MLP neurons of a small language model. Each row is named by its layer, matrix (up: input weights) and neuron, and shows model dimensions 64-191. Each number is 50 + 10 x the weight over its row's rms, rounded and kept within 0 to 99.
After each neuron's rows, "fires on" lists the tokens most often at its 100 highest values on Wikipedia text that the model never trained on.

L7.up169:63 38 40 54 65 55 51 45 25 40 50 51 60 45 57 53 53 60 54 33 40 71 37 66 55 48 68 56 47 40 51 44 57 54 46 54 38 66 55 27 45 57 68 42 47 66 48 32 47 56 45 52 42 51 39 50 51 61 46 45 50 56 58 50 47 56 54 62 41 41 51 55 52 39 55 61 47 33 43 59 37 56 51 43 61 55 56 73 43 60 39 43 55 48 58 39 62 43 62 52 76 45 53 47 55 66 58 55 63 47 57 37 38 63 56 56 60 52 58 52 42 48 71 46 38 52 56 39
fires on: "re", "id", "at", "ate", "er", "ation:"

L5.up192:55 40 53 44 64 55 35 56 48 43 48 61 44 48 53 55 60 61 67 44 47 53 53 55 32 55 23 42 58 47 63 53 47 40 47 56 52 54 67 59 45 62 38 38 45 66 56 41 47 61 66 38 49 49 53 46 55 74 63 56 41 47 51 45 49 44 33 50 53 32 55 52 50 40 44 51 58 25 70 51 35 36 45 46 54 28 46 42 51 58 49 61 52 45 59 50 66 47 37 67 65 52 46 44 56 45 51 58 41 39 45 65 68 72 41 54 38 52 54 56 65 46 56 43 53 68 51 46
fires on: "en", "ers", "ab", "ide", "ed", "erson"

L10.up398:68 53 50 51 27 35 34 41 45 50 40 61 52 59 55 50 46 45 45 48 41 35 37 64 45 45 51 50 36 45 62 41 59 45 65 39 40 39 42 50 55 45 54 49 69 55 50 58 42 48 56 38 35 54 44 67 50 48 49 44 62 58 48 51 45 42 52 56 56 57 48 44 54 50 43 52 46 32 49 55 54 52 51 58 60 20 47 54 59 39 52 37 32 58 41 57 71 52 44 49 58 44 34 66 53 51 53 38 41 48 31 45 66 60 55 73 60 49 52 43 66 50 57 65 46 64 61 51
fires on: " and", ",", " ", "ts", " des"

L11.up603:42 52 53 62 46 40 61 57 52 51 50 34 66 49 26 40 38 30 44 59 60 49 57 46 50 53 37 50 55 76 55 44 53 61 52 39 41 54 74 38 49 40 30 50 45 54 65 57 59 43 60 39 41 42 35 48 44 40 55 48 75 57 56 40 76 56 54 54 37 46 47 60 52 49 36 52 34 35 67 50 70 70 55 59 37 40 76 48 47 70 38 43 60 56 51 48 36 48 42 46 42 69 56 54 35 47 43 47 64 47 49 62 55 64 43 33 58 43 48 60 34 42 46 67 44 53 57 48
fires on: " Sh", " L", " X", " T", " l", " sh"

L9.up513:50 48 43 56 44 47 48 48 47 62 52 58 49 51 56 71 61 36 50 42 49 57 44 44 65 54 63 59 64 43 52 47 56 51 55 49 72 57 64 37 64 47 40 29 50 45 69 28 64 36 46 47 49 45 45 38 44 46 64 39 50 58 62 33 38 55 36 52 31 78 39 53 29 70 40 72 36 53 47 61 60 43 38 34 52 37 53 58 55 62 43 53 58 54 57 42 46 48 39 44 50 37 47 50 57 46 57 74 46 55 46 43 61 42 58 58 62 53 50 59 51 48 45 53 49 49 51 58
fires on: " the", "s", "use", "er", " to"

L6.up9:43 66 54 62 46 51 51 59 47 33 51 48 49 69 50 43 52 67 57 40 46 72 54 66 54 47 61 65 56 51 51 51 57 55 33 60 46 53 48 59 58 65 42 39 49 57 52 48 28 50 36 72 41 44 41 50 40 36 71 69 45 56 56 41 69 54 58 40 59 48 60 63 37 45 60 62 50 37 40 49 36 59 46 52 51 47 55 42 43 24 50 50 57 47 54 36 51 30 54 43 55 44 49 50 37 58 50 62 51 45 50 46 47 53 38 46 57 45 56 47 49 49 37 49 37 50 44 63
fires on: "\n", " that", "3,"

L7.up677:51 53 48 64 40 39 49 46 52 73 51 44 42 74 42 43 49 41 40 55 38 55 46 53 63 43 57 45 55 55 56 58 63 52 55 59 43 54 55 37 48 39 24 52 58 56 32 44 49 44 43 62 26 45 60 35 35 60 53 42 46 44 52 56 66 49 65 55 54 34 53 38 66 44 62 56 69 37 46 61 42 53 62 44 64 29 64 38 63 48 41 40 56 41 40 46 54 45 56 37 50 50 48 50 44 61 60 44 57 35 44 45 46 45 58 49 54 61 57 56 52 62 36 40 44 34 50 56
fires on: ":", " en", "m", "g", " m"

L5.up221:35 44 41 47 45 46 49 57 55 53 49 39 72 56 38 54 55 41 57 41 57 44 72 45 59 58 42 62 59 40 24 48 56 57 55 63 64 53 41 49 49 72 45 49 50 55 65 54 30 44 49 53 58 51 31 46 54 61 48 48 62 54 44 62 46 53 43 44 67 49 53 43 55 56 63 65 69 57 33 62 62 43 52 43 46 47 59 32 53 51 49 61 37 47 39 51 50 43 67 43 46 76 35 55 57 69 45 52 45 61 37 45 44 49 46 39 53 46 54 44 53 61 59 62 69 54 40 53
fires on: "stit", "vi", "oun", "in", "por", "m"

L9.up590:53 46 43 60 41 47 41 58 59 66 42 51 44 79 29 40 39 40 58 64 62 52 53 48 53 48 37 27 41 65 42 46 51 60 59 43 24 54 52 55 55 51 38 48 71 33 56 60 31 58 43 33 34 37 37 56 52 48 62 44 62 37 42 57 37 40 44 45 55 56 48 46 51 53 39 51 57 51 50 56 53 69 46 48 43 27 49 49 32 48 47 49 46 49 43 52 40 39 48 45 60 53 62 56 32 39 53 48 34 50 53 47 57 54 53 70 55 43 70 38 57 55 60 49 38 59 40 45
fires on: " l", " |", " of", " and", ":", ","

L7.up718:47 47 40 43 66 66 47 50 36 31 32 48 53 59 62 33 32 49 65 63 43 56 55 44 60 45 53 54 40 59 52 63 47 53 44 52 58 66 47 56 35 53 62 33 77 49 45 54 36 49 49 42 49 55 42 33 65 55 45 57 47 51 39 36 36 51 40 37 63 45 36 55 43 40 59 63 51 64 60 46 55 46 46 41 37 59 67 39 57 37 50 58 49 48 36 62 49 41 55 33 47 62 41 45 52 35 48 50 49 49 47 65 46 58 48 68 59 61 60 61 53 37 34 42 67 57 60 50
fires on: "th", " s", " m", " t", "ear"

L11.up587:47 45 58 39 72 40 28 42 43 46 56 43 53 49 51 48 36 29 61 57 56 39 45 31 48 46 50 37 63 69 46 43 53 54 53 48 66 41 47 65 58 56 38 33 73 40 48 57 58 48 57 53 57 54 46 50 54 63 57 67 66 52 47 48 61 50 34 31 48 50 41 68 55 39 35 50 46 57 58 35 47 54 77 42 54 47 63 32 48 47 36 53 46 44 50 44 40 53 51 51 56 76 57 40 36 47 47 60 59 49 43 55 56 37 52 20 62 61 54 62 55 41 45 41 42 61 42 18
fires on: " sh", " L", " fl", " Sh", " l"

L11.up230:49 59 53 41 40 53 46 39 31 54 43 52 63 55 54 31 49 41 66 52 42 58 45 55 54 54 59 48 49 50 24 47 58 53 49 64 35 26 62 22 44 53 76 47 54 44 37 32 53 45 55 46 32 41 27 53 65 73 54 54 51 50 54 61 48 56 52 45 46 39 37 55 50 32 52 48 53 35 52 46 57 51 55 59 37 67 60 57 37 55 50 51 57 48 57 52 62 57 60 62 51 43 54 46 39 67 55 42 58 34 77 70 48 61 55 47 46 50 64 51 41 42 52 31 51 60 61 43
fires on: " v", " re", " in", "at", "re", " October"

L4.up297:48 39 57 40 64 50 55 55 49 48 49 45 51 32 55 43 47 55 48 45 52 58 50 43 52 58 51 44 60 73 48 27 53 43 48 37 45 44 46 38 42 67 30 57 37 48 48 62 23 53 39 34 46 27 56 46 64 37 46 46 46 60 49 52 47 50 49 45 43 54 38 50 62 64 51 31 56 53 46 59 78 46 43 54 30 57 36 27 50 53 38 65 61 48 66 57 64 45 38 46 48 62 35 64 60 54 58 57 50 63 61 53 44 58 59 44 41 57 40 48 68 47 42 63 56 56 68 54
fires on: "ad", "le", "ab", "ck", "om", " rele"

L6.up662:47 63 48 64 39 55 44 57 67 65 57 32 44 43 51 47 50 47 43 46 57 57 52 53 31 31 28 57 44 50 68 59 65 65 55 49 55 54 41 42 59 45 57 57 47 66 40 52 56 38 60 42 42 50 51 58 61 66 31 48 34 53 51 44 52 59 49 52 51 54 42 47 38 35 54 48 50 57 39 58 59 53 52 41 41 38 50 30 42 48 44 47 58 41 55 56 63 47 59 58 46 42 46 49 61 52 54 49 57 58 39 61 61 61 39 47 50 57 38 61 65 39 63 60 48 50 54 61
fires on: "ag", " comm"

L9.up73:83 30 57 41 61 69 36 47 48 45 56 54 46 56 49 40 58 52 61 42 32 60 37 39 65 46 39 48 46 56 52 59 60 51 50 50 47 50 50 43 38 50 36 35 50 51 51 72 28 46 54 61 51 51 50 45 40 55 45 59 41 52 47 66 46 50 45 47 35 48 46 41 39 58 59 48 43 64 48 34 43 42 48 34 60 49 42 49 66 59 62 36 70 28 34 37 47 47 51 42 64 51 45 45 39 54 51 49 48 53 48 45 48 45 60 72 38 47 53 56 46 55 27 55 58 43 62 39
fires on: " w", "ank", " n", " m", "ulation", "le"

L6.up446:56 50 42 49 52 28 40 40 48 61 43 50 36 60 55 46 51 47 71 81 40 60 45 53 54 58 59 67 52 50 47 50 54 42 39 65 58 34 45 44 60 52 60 42 51 42 56 47 45 58 54 58 61 40 63 47 58 43 66 51 66 41 68 58 56 60 45 45 49 39 58 28 29 43 54 32 45 50 37 55 55 50 53 44 63 44 37 63 38 37 47 54 50 57 25 67 39 27 44 44 63 47 41 40 55 57 58 42 66 39 45 59 58 56 32 32 49 40 46 55 44 35 62 61 47 47 47 58
fires on: " and", "|---|---|---|---", " but", " res"

L7.up439:50 52 60 59 51 37 32 69 56 51 47 50 50 44 51 45 37 44 40 57 40 56 56 47 64 37 67 38 57 57 44 56 45 55 51 37 38 48 43 58 32 47 39 31 55 52 62 40 62 62 36 60 42 46 52 59 45 58 40 43 43 61 55 28 43 44 30 42 34 37 53 58 49 48 40 59 52 45 42 45 58 36 52 45 44 46 46 53 56 59 63 47 46 69 32 42 51 36 65 47 39 44 46 44 39 51 59 41 47 53 47 52 71 39 49 55 50 49 67 50 64 62 46 50 56 73 75 50
fires on: " n", "ir", " col", "b", "ast", "y"

L7.up394:53 54 34 55 52 61 44 47 36 52 54 34 62 36 48 37 57 55 64 40 60 40 39 42 38 51 71 59 49 48 56 36 61 55 44 56 40 54 56 42 52 69 45 51 29 52 28 47 59 55 30 49 39 43 54 60 66 57 42 38 63 30 45 63 41 48 56 47 53 47 53 55 53 35 70 49 50 49 50 43 31 54 72 50 36 49 49 54 63 39 45 27 59 55 54 51 58 26 63 57 50 44 46 59 53 62 43 54 62 42 61 40 51 61 66 58 57 30 52 68 46 63 51 33 36 49 50 68
fires on: "re", "n", "at", "r", "e"

L5.up558:46 47 55 60 59 62 49 60 42 62 30 42 33 54 50 44 67 56 58 51 57 54 55 46 54 45 52 55 17 54 49 26 44 52 45 49 59 45 54 32 49 45 37 39 51 38 48 44 38 41 50 45 52 39 45 44 64 40 49 61 44 50 60 38 46 47 56 57 52 55 35 61 45 59 31 40 48 35 60 49 47 47 53 54 41 44 58 54 30 42 68 50 38 35 40 55 45 64 44 71 57 37 55 45 60 56 53 49 43 30 58 43 63 60 52 52 67 41 51 72 66 36 54 48 56 46 60 52
fires on: "y", "f", "p", "s", "c", " of"

L7.up187:49 45 60 52 45 47 63 44 62 68 32 43 47 46 57 34 45 36 55 57 59 58 51 41 27 52 48 42 65 52 60 49 68 53 57 27 30 54 68 44 64 45 49 52 57 60 53 30 49 63 51 57 32 41 58 65 63 43 33 74 54 51 70 43 54 47 58 43 56 35 54 55 47 48 54 40 56 50 41 65 63 46 54 55 43 47 64 31 42 45 43 64 46 52 47 76 52 54 39 57 36 48 31 49 33 52 40 35 43 56 48 60 47 54 40 56 46 35 52 37 53 42 56 53 47 67 43 69
fires on: "ar", "e", "ag", "ay", "eng", "oy"

L4.up360:57 52 51 35 52 29 68 42 53 48 46 52 38 59 48 56 63 46 48 47 47 49 52 52 47 50 36 50 67 52 54 49 50 57 52 51 43 51 52 45 37 54 59 74 43 60 52 13 53 71 50 42 56 73 32 53 43 59 40 31 58 56 46 62 36 48 60 35 24 52 61 57 45 43 44 49 66 55 58 58 39 55 54 58 32 58 48 33 51 45 54 49 46 54 48 51 38 37 49 40 48 56 51 59 33 61 48 51 52 68 35 58 52 48 51 47 44 58 53 17 72 55 63 57 50 35 54 64
fires on: "in", "ro", "ru", "ent", "n", "l"

L10.up765:56 29 72 42 44 49 55 64 50 57 35 34 60 36 65 47 60 37 61 59 39 63 57 56 55 51 44 41 36 34 68 55 57 49 33 47 52 57 55 43 54 37 30 31 52 42 57 43 50 39 43 48 65 51 50 57 57 43 71 33 52 67 65 59 48 46 52 46 47 61 54 48 30 73 55 52 56 55 59 50 67 51 38 40 52 40 44 49 44 40 43 58 38 62 61 55 60 41 47 49 50 67 46 49 46 60 39 60 48 41 60 43 57 60 49 44 47 65 68 40 48 53 46 34 45 36 69 50
fires on: " that", " the", "e", "t", " to", "ou"

L10.up392:52 42 55 40 49 46 37 54 62 24 57 29 59 50 39 49 43 36 39 55 63 50 47 26 53 25 51 34 64 54 60 53 32 60 55 37 46 46 67 37 58 51 49 52 39 57 52 51 37 55 46 64 53 59 39 49 51 66 48 69 65 36 69 76 43 51 41 35 40 46 48 66 60 50 50 62 50 52 59 39 47 65 71 46 36 40 53 45 51 58 50 66 47 45 36 35 39 32 75 51 62 46 36 44 60 53 43 49 54 45 43 61 52 56 42 49 55 51 60 42 45 48 52 63 49 65 47 46
fires on: " l", " L", " St", "L"

L9.up492:54 48 48 62 53 62 47 49 57 50 41 61 55 51 53 57 42 41 60 46 49 43 48 63 52 40 43 63 31 50 51 48 43 57 57 34 60 61 49 37 62 57 49 56 48 54 49 48 54 54 61 56 32 52 48 46 61 55 37 62 50 54 75 41 45 48 35 58 53 51 38 40 52 48 43 51 60 40 64 74 56 49 53 63 41 38 43 61 52 57 42 58 42 47 36 52 58 45 49 45 64 45 61 40 41 72 48 61 35 62 41 60 79 47 51 56 50 39 59 82 41 32 56 45 40 55 65 52
fires on: "e", " of", "is", "n", "f", "id"

L4.up229:65 53 40 37 64 42 46 45 49 44 42 43 51 64 47 40 42 24 35 61 36 67 40 42 46 51 43 52 48 42 59 55 48 55 38 58 56 42 43 40 39 56 53 31 31 57 45 39 46 62 52 42 65 60 38 28 31 70 48 58 52 52 61 58 47 39 57 35 72 38 55 48 58 34 31 52 65 44 52 56 56 57 62 46 43 31 48 23 61 70 49 34 52 44 39 48 53 44 46 67 42 40 55 56 47 54 62 49 64 33 53 47 41 51 55 39 45 51 59 48 49 53 45 45 53 46 65 59
fires on: "m", "ra", ":", "mer", "yn", "ent"

L10.up459:45 50 45 45 44 33 60 32 45 43 47 33 47 60 51 41 52 47 54 50 37 54 61 43 48 55 62 52 62 45 34 48 45 52 53 61 38 49 67 49 52 51 62 68 57 58 48 63 52 54 47 65 63 44 39 55 68 62 56 54 60 65 61 51 50 43 36 35 49 41 53 44 53 63 58 42 45 46 55 50 64 38 47 61 67 68 41 36 44 54 47 33 38 44 37 40 57 51 53 48 56 42 52 34 32 44 63 40 53 46 33 55 48 64 45 61 53 58 52 53 70 34 55 54 41 58 39 23
fires on: " s", "at", "|---", "in", "vi", "\n"

L10.up297:55 71 49 47 45 42 52 55 49 57 41 56 55 53 59 49 44 42 47 50 63 48 50 71 51 51 37 44 31 55 57 58 43 69 55 36 34 47 62 63 62 53 43 49 52 64 51 41 34 33 28 40 30 63 41 70 59 45 64 44 56 35 53 57 50 62 68 55 50 51 60 52 47 54 50 46 33 52 43 46 48 47 47 43 39 43 50 41 52 40 45 46 62 61 51 56 71 69 65 64 38 46 33 32 50 43 49 53 44 51 67 44 35 53 52 53 54 43 49 72 52 57 47 52 26 58 44 52
fires on: "-", " \"", ",", "{"

L7.up310:59 40 57 60 35 36 64 65 54 69 54 64 39 43 40 54 51 58 28 57 56 56 54 58 49 50 50 59 51 44 63 59 48 37 52 68 47 49 56 64 52 42 36 43 53 48 46 33 40 66 53 37 56 64 53 40 64 29 59 46 50 46 53 50 47 50 34 34 42 52 46 43 50 57 42 53 53 73 56 50 60 48 65 55 55 33 51 72 56 56 57 64 46 61 48 55 58 48 49 75 41 34 53 47 46 64 49 29 49 37 61 57 44 57 50 32 49 46 55 39 51 34 61 30 43 60 49 53
fires on: "ing", "ical", "es", "ent", "ep", "iz"

L7.up497:41 50 60 70 31 50 47 48 47 48 36 51 52 39 47 38 49 37 57 48 29 64 45 54 57 47 41 34 59 51 71 63 58 46 39 27 33 52 50 53 57 38 49 62 57 50 55 55 41 69 34 46 48 57 62 54 51 62 51 45 65 41 72 51 58 47 34 39 42 56 54 54 49 46 41 44 67 47 49 36 54 44 47 40 55 44 50 64 46 45 53 51 62 45 50 38 51 43 41 40 47 66 34 35 47 51 63 41 57 43 59 59 46 30 47 46 46 49 59 44 65 62 50 57 45 65 46 65
fires on: "o", "ir", "on", "an", "ant", "ast"

L9.up32:49 44 41 73 37 58 44 52 33 51 44 39 49 58 52 28 33 61 49 53 36 49 31 45 49 68 56 28 60 55 46 57 60 58 35 59 47 44 52 44 36 55 37 61 54 56 39 46 50 44 44 47 56 47 35 53 45 64 50 58 57 37 43 37 58 36 46 44 65 51 59 29 58 63 50 37 63 49 54 48 66 77 65 51 72 33 52 43 48 51 62 74 37 51 53 55 49 51 59 47 48 54 55 66 55 43 51 53 61 46 58 41 55 50 32 32 52 49 55 53 65 50 60 65 56 46 61 53
fires on: "al", " the", "il", " in"

L6.up488:58 50 62 51 51 44 49 51 42 77 41 40 45 54 42 61 62 61 43 53 60 37 53 55 58 41 55 64 30 33 43 40 48 27 33 52 62 45 63 61 46 57 49 56 45 56 56 60 54 51 29 55 53 41 50 60 69 59 39 52 48 42 42 47 63 39 53 50 56 54 62 70 49 67 37 47 55 54 51 76 33 54 64 54 54 34 50 57 64 64 43 44 49 44 65 57 45 47 54 57 42 59 47 64 62 61 51 39 58 32 49 46 54 45 56 56 42 32 59 70 51 46 64 43 37 44 41 44
fires on: "ed", ":", "amed", " as", "ted", "s:"

L5.up50:50 64 44 47 41 44 31 44 52 56 37 82 29 47 48 57 53 56 31 42 41 75 38 54 48 54 58 55 45 76 47 58 49 38 46 46 45 48 28 55 45 44 52 51 38 64 51 41 42 73 58 68 62 47 45 42 51 70 49 28 41 22 52 56 75 50 49 35 67 53 47 65 52 59 51 43 45 57 54 60 67 47 44 34 52 34 48 39 46 61 50 57 36 50 79 51 44 44 49 45 40 58 46 43 46 35 52 55 41 47 47 52 55 55 44 45 49 58 56 52 50 40 47 44 49 41 32 61
fires on: "f", "b", "g", "st"

L11.up403:49 62 53 48 61 41 62 53 57 38 45 47 67 57 60 43 52 50 47 35 41 59 50 69 45 62 69 42 44 49 43 43 55 57 46 62 37 27 66 45 61 46 61 34 48 52 48 50 47 46 41 65 55 39 43 64 57 66 58 65 46 44 43 39 38 68 60 36 55 49 53 58 32 47 56 52 44 37 41 56 48 37 44 58 49 44 55 28 51 34 48 56 45 54 37 62 56 61 42 32 38 59 45 52 46 40 67 48 43 49 53 48 28 61 31 66 40 55 50 70 61 62 48 57 46 55 42 38
fires on: " (", "\n", " \""

L7.up244:51 42 61 46 44 46 40 37 52 40 43 51 51 72 67 46 31 63 53 58 57 51 45 35 51 41 58 61 68 73 61 50 51 50 56 59 45 62 44 55 50 52 31 35 62 39 41 63 40 43 34 61 44 45 55 42 52 41 43 38 44 31 66 56 56 52 57 45 37 52 55 40 55 50 44 65 67 58 48 65 29 41 61 53 42 40 69 55 26 41 29 60 48 31 48 42 48 51 62 61 51 52 48 46 31 60 36 35 46 51 33 49 49 48 55 59 61 48 53 42 39 66 54 60 41 40 50 53
fires on: "em", " rem", "m", " m", " am"

L7.up373:44 49 50 44 52 53 57 46 43 46 56 49 42 41 56 52 43 52 64 44 61 66 36 65 43 57 58 52 49 44 41 52 51 40 49 52 52 71 41 69 58 45 47 32 57 56 44 45 28 45 42 42 51 41 56 39 37 51 58 53 46 64 47 57 55 69 51 44 60 43 60 33 56 52 52 40 55 51 41 37 56 56 51 43 58 47 56 32 49 45 59 46 52 53 65 48 49 51 28 60 51 55 38 32 46 40 57 54 74 40 50 65 45 49 47 61 47 71 56 51 39 68 48 52 45 76 41 40
fires on: "y", "h", " to", "t", "al", "er"

L7.up145:54 57 64 49 46 31 49 43 56 78 52 55 44 47 54 54 44 48 48 62 42 60 59 62 47 28 64 50 33 63 50 53 40 46 56 56 51 54 49 46 47 60 38 38 40 56 47 56 54 45 34 33 59 48 55 57 31 48 53 60 49 54 57 58 60 59 38 55 51 38 64 59 43 47 51 47 64 27 43 40 48 38 43 55 72 58 51 35 54 27 57 51 74 47 47 60 32 49 35 53 60 45 38 40 37 51 73 49 82 60 53 51 41 65 54 50 50 58 60 34 56 61 63 32 25 51 64 55
fires on: "he", "h", "f", "or", "ic", "y"

L9.up545:44 63 53 33 54 56 39 58 46 42 44 39 51 55 40 43 43 47 41 57 36 68 50 38 59 46 36 69 34 49 60 49 68 50 46 29 58 44 56 57 51 51 56 51 62 39 62 58 38 62 40 53 42 55 58 46 40 49 60 61 37 48 35 51 49 62 36 48 48 47 43 45 38 53 52 51 54 50 60 53 65 38 66 63 50 47 44 53 75 51 76 61 39 32 39 42 47 37 41 45 59 55 49 45 50 45 56 54 56 54 40 40 37 60 56 66 68 44 53 70 33 57 37 69 65 67 41 66
fires on: " t", " off", " m", " sup", " n", " ex"

L4.up62:38 46 66 52 41 38 48 51 48 55 67 49 52 47 43 44 36 41 36 49 47 44 52 47 64 44 41 39 44 39 53 59 31 39 43 51 60 39 55 46 48 64 52 41 33 52 55 58 42 52 39 50 46 63 45 46 61 20 48 66 59 61 56 54 58 41 46 46 47 51 48 39 52 41 42 60 62 43 58 38 37 68 54 58 58 36 43 52 62 62 53 51 51 62 53 73 57 41 45 60 40 39 66 70 72 54 53 42 61 48 34 45 39 47 60 27 48 49 41 55 67 49 43 42 45 45 69 73
fires on: "ent", "ing", "ary", "ic", "ive"

L6.up127:62 73 44 48 61 46 47 47 57 55 47 34 45 59 52 61 29 53 65 35 56 36 52 35 65 46 43 47 65 58 45 53 47 48 59 61 62 51 48 47 39 60 50 57 65 49 46 49 44 57 47 44 44 54 51 44 66 48 31 47 54 61 51 50 48 40 50 48 67 64 61 45 65 66 60 63 47 49 44 55 56 48 61 58 58 43 40 28 48 45 48 36 25 59 28 41 30 39 38 38 60 63 33 51 26 59 41 40 46 49 44 32 50 40 53 59 67 55 39 60 61 42 45 61 47 48 52 63
fires on: "ic", "it", "stit", "c", "m", "ain"

L5.up19:53 55 50 45 44 58 52 45 42 58 48 39 45 51 51 48 26 60 59 53 56 58 54 59 48 55 52 48 59 56 44 44 36 38 54 63 41 74 54 51 61 53 46 39 37 51 29 26 47 29 59 53 43 47 56 48 59 47 35 53 55 58 60 69 53 51 50 59 50 43 53 47 47 56 80 46 57 54 47 63 44 42 55 47 59 61 39 43 41 50 56 39 40 52 56 46 44 40 58 59 64 45 52 62 56 54 47 40 71 65 48 44 62 39 49 42 30 45 57 48 43 58 45 72 48 63 51 43
fires on: "ur", "um", "ri", "ul"

L6.up461:51 40 64 57 60 54 53 54 59 31 56 48 49 42 60 53 37 56 52 57 34 57 50 71 61 54 41 42 40 25 56 55 58 57 60 36 34 39 61 40 56 61 47 45 65 56 43 30 67 46 40 41 57 48 53 67 40 45 51 77 52 47 42 48 57 68 44 58 35 55 51 41 40 40 51 50 45 51 52 52 54 40 38 45 34 41 39 70 34 45 51 47 49 31 59 48 45 54 54 59 70 57 42 61 31 69 40 50 45 50 55 51 48 56 47 49 63 52 44 47 45 38 65 48 54 41 68 44
fires on: "ir", "oy", "ide", "ain", " is", " are"

L4.up70:53 53 43 66 35 54 38 54 49 56 54 58 46 63 55 47 45 37 27 59 52 53 34 72 45 65 61 36 40 68 52 49 53 42 46 59 45 32 46 50 44 51 52 51 25 57 31 61 46 61 60 41 46 39 54 32 51 52 33 59 62 35 47 59 52 54 26 38 46 43 41 56 54 58 41 64 56 50 33 47 48 51 43 35 45 46 48 61 49 64 52 50 51 53 79 54 56 35 43 38 37 65 57 53 50 44 56 72 29 60 32 52 61 56 45 48 56 42 49 49 41 63 54 52 40 59 59 63
fires on: "g", "f", "l", "if"

L6.up448:45 49 47 50 29 32 51 27 49 49 43 46 57 49 47 45 41 51 65 43 47 56 58 67 50 40 46 65 28 45 55 41 47 41 45 55 44 53 43 50 57 65 43 57 54 47 56 47 49 55 46 57 35 50 40 45 46 47 70 56 37 40 44 49 63 34 35 49 48 61 59 42 34 42 46 52 53 46 59 66 58 39 51 63 51 49 37 72 33 56 52 51 61 43 52 45 71 39 40 37 50 53 56 46 39 50 53 46 61 53 37 55 58 70 46 33 55 52 54 62 47 33 51 52 66 35 77 63
fires on: "d", "p", "ount", " of", "id", "und"

L7.up174:33 47 45 42 57 56 41 38 49 49 48 61 36 54 48 60 37 54 36 64 36 49 29 32 56 59 43 38 45 40 59 63 62 34 64 57 49 49 52 54 55 62 41 66 46 56 54 30 50 49 65 59 51 61 59 56 65 42 41 43 72 49 63 46 73 58 49 39 51 56 38 42 49 55 62 42 49 41 62 41 31 59 45 61 52 57 33 42 63 42 39 42 39 35 58 51 37 55 43 32 54 54 67 50 38 42 44 57 58 45 43 45 46 42 56 40 47 41 68 45 55 48 43 37 52 68 56 48
fires on: "pe", "al", "os", "ass", "o"

L4.up156:70 44 46 39 30 45 47 66 55 56 44 55 39 37 65 36 28 45 43 55 38 62 46 43 46 41 54 55 43 44 37 33 65 46 58 43 55 49 55 27 45 44 49 41 54 59 39 54 29 40 49 45 58 34 53 56 51 25 44 59 63 54 50 51 60 61 49 42 54 61 48 35 54 37 61 69 47 52 34 66 63 50 49 46 50 41 43 47 66 44 64 60 50 30 43 56 44 46 51 47 41 55 40 62 41 52 43 63 51 65 46 62 51 70 61 44 36 51 57 54 60 47 44 61 49 57 44 66
fires on: "on", "a", "om", "in", "le"

L9.up66:51 48 45 47 54 47 59 48 60 53 34 38 58 73 57 37 40 39 50 55 53 44 40 71 57 71 67 34 35 51 53 57 66 48 59 34 47 52 47 63 58 40 45 43 48 57 47 53 34 45 55 47 38 47 46 32 46 40 60 60 49 38 41 68 59 53 54 41 42 31 49 59 40 40 31 46 67 62 42 63 57 48 39 42 50 50 27 50 37 52 43 57 44 68 28 50 53 53 67 41 54 61 68 43 53 69 53 43 46 67 80 44 47 54 53 65 48 48 51 44 61 41 55 42 30 46 65 44
fires on: " |", "7", " ab", "8", ",", "$"

L6.up616:51 60 59 41 46 49 50 53 50 59 56 63 56 61 68 39 48 52 70 42 32 47 59 59 49 43 55 37 43 58 67 44 54 55 45 45 41 54 56 50 48 59 48 39 55 68 50 45 49 38 43 55 36 33 48 42 43 50 63 38 48 52 42 32 47 58 79 56 54 45 60 37 39 47 46 57 42 40 58 59 45 58 68 69 46 58 49 44 54 49 64 49 58 57 46 40 38 38 60 46 49 46 30 46 36 55 64 49 55 34 48 51 48 53 29 38 42 35 55 65 55 61 66 68 44 58 49 49
fires on: "b", "ong", "at", "ose", "ir"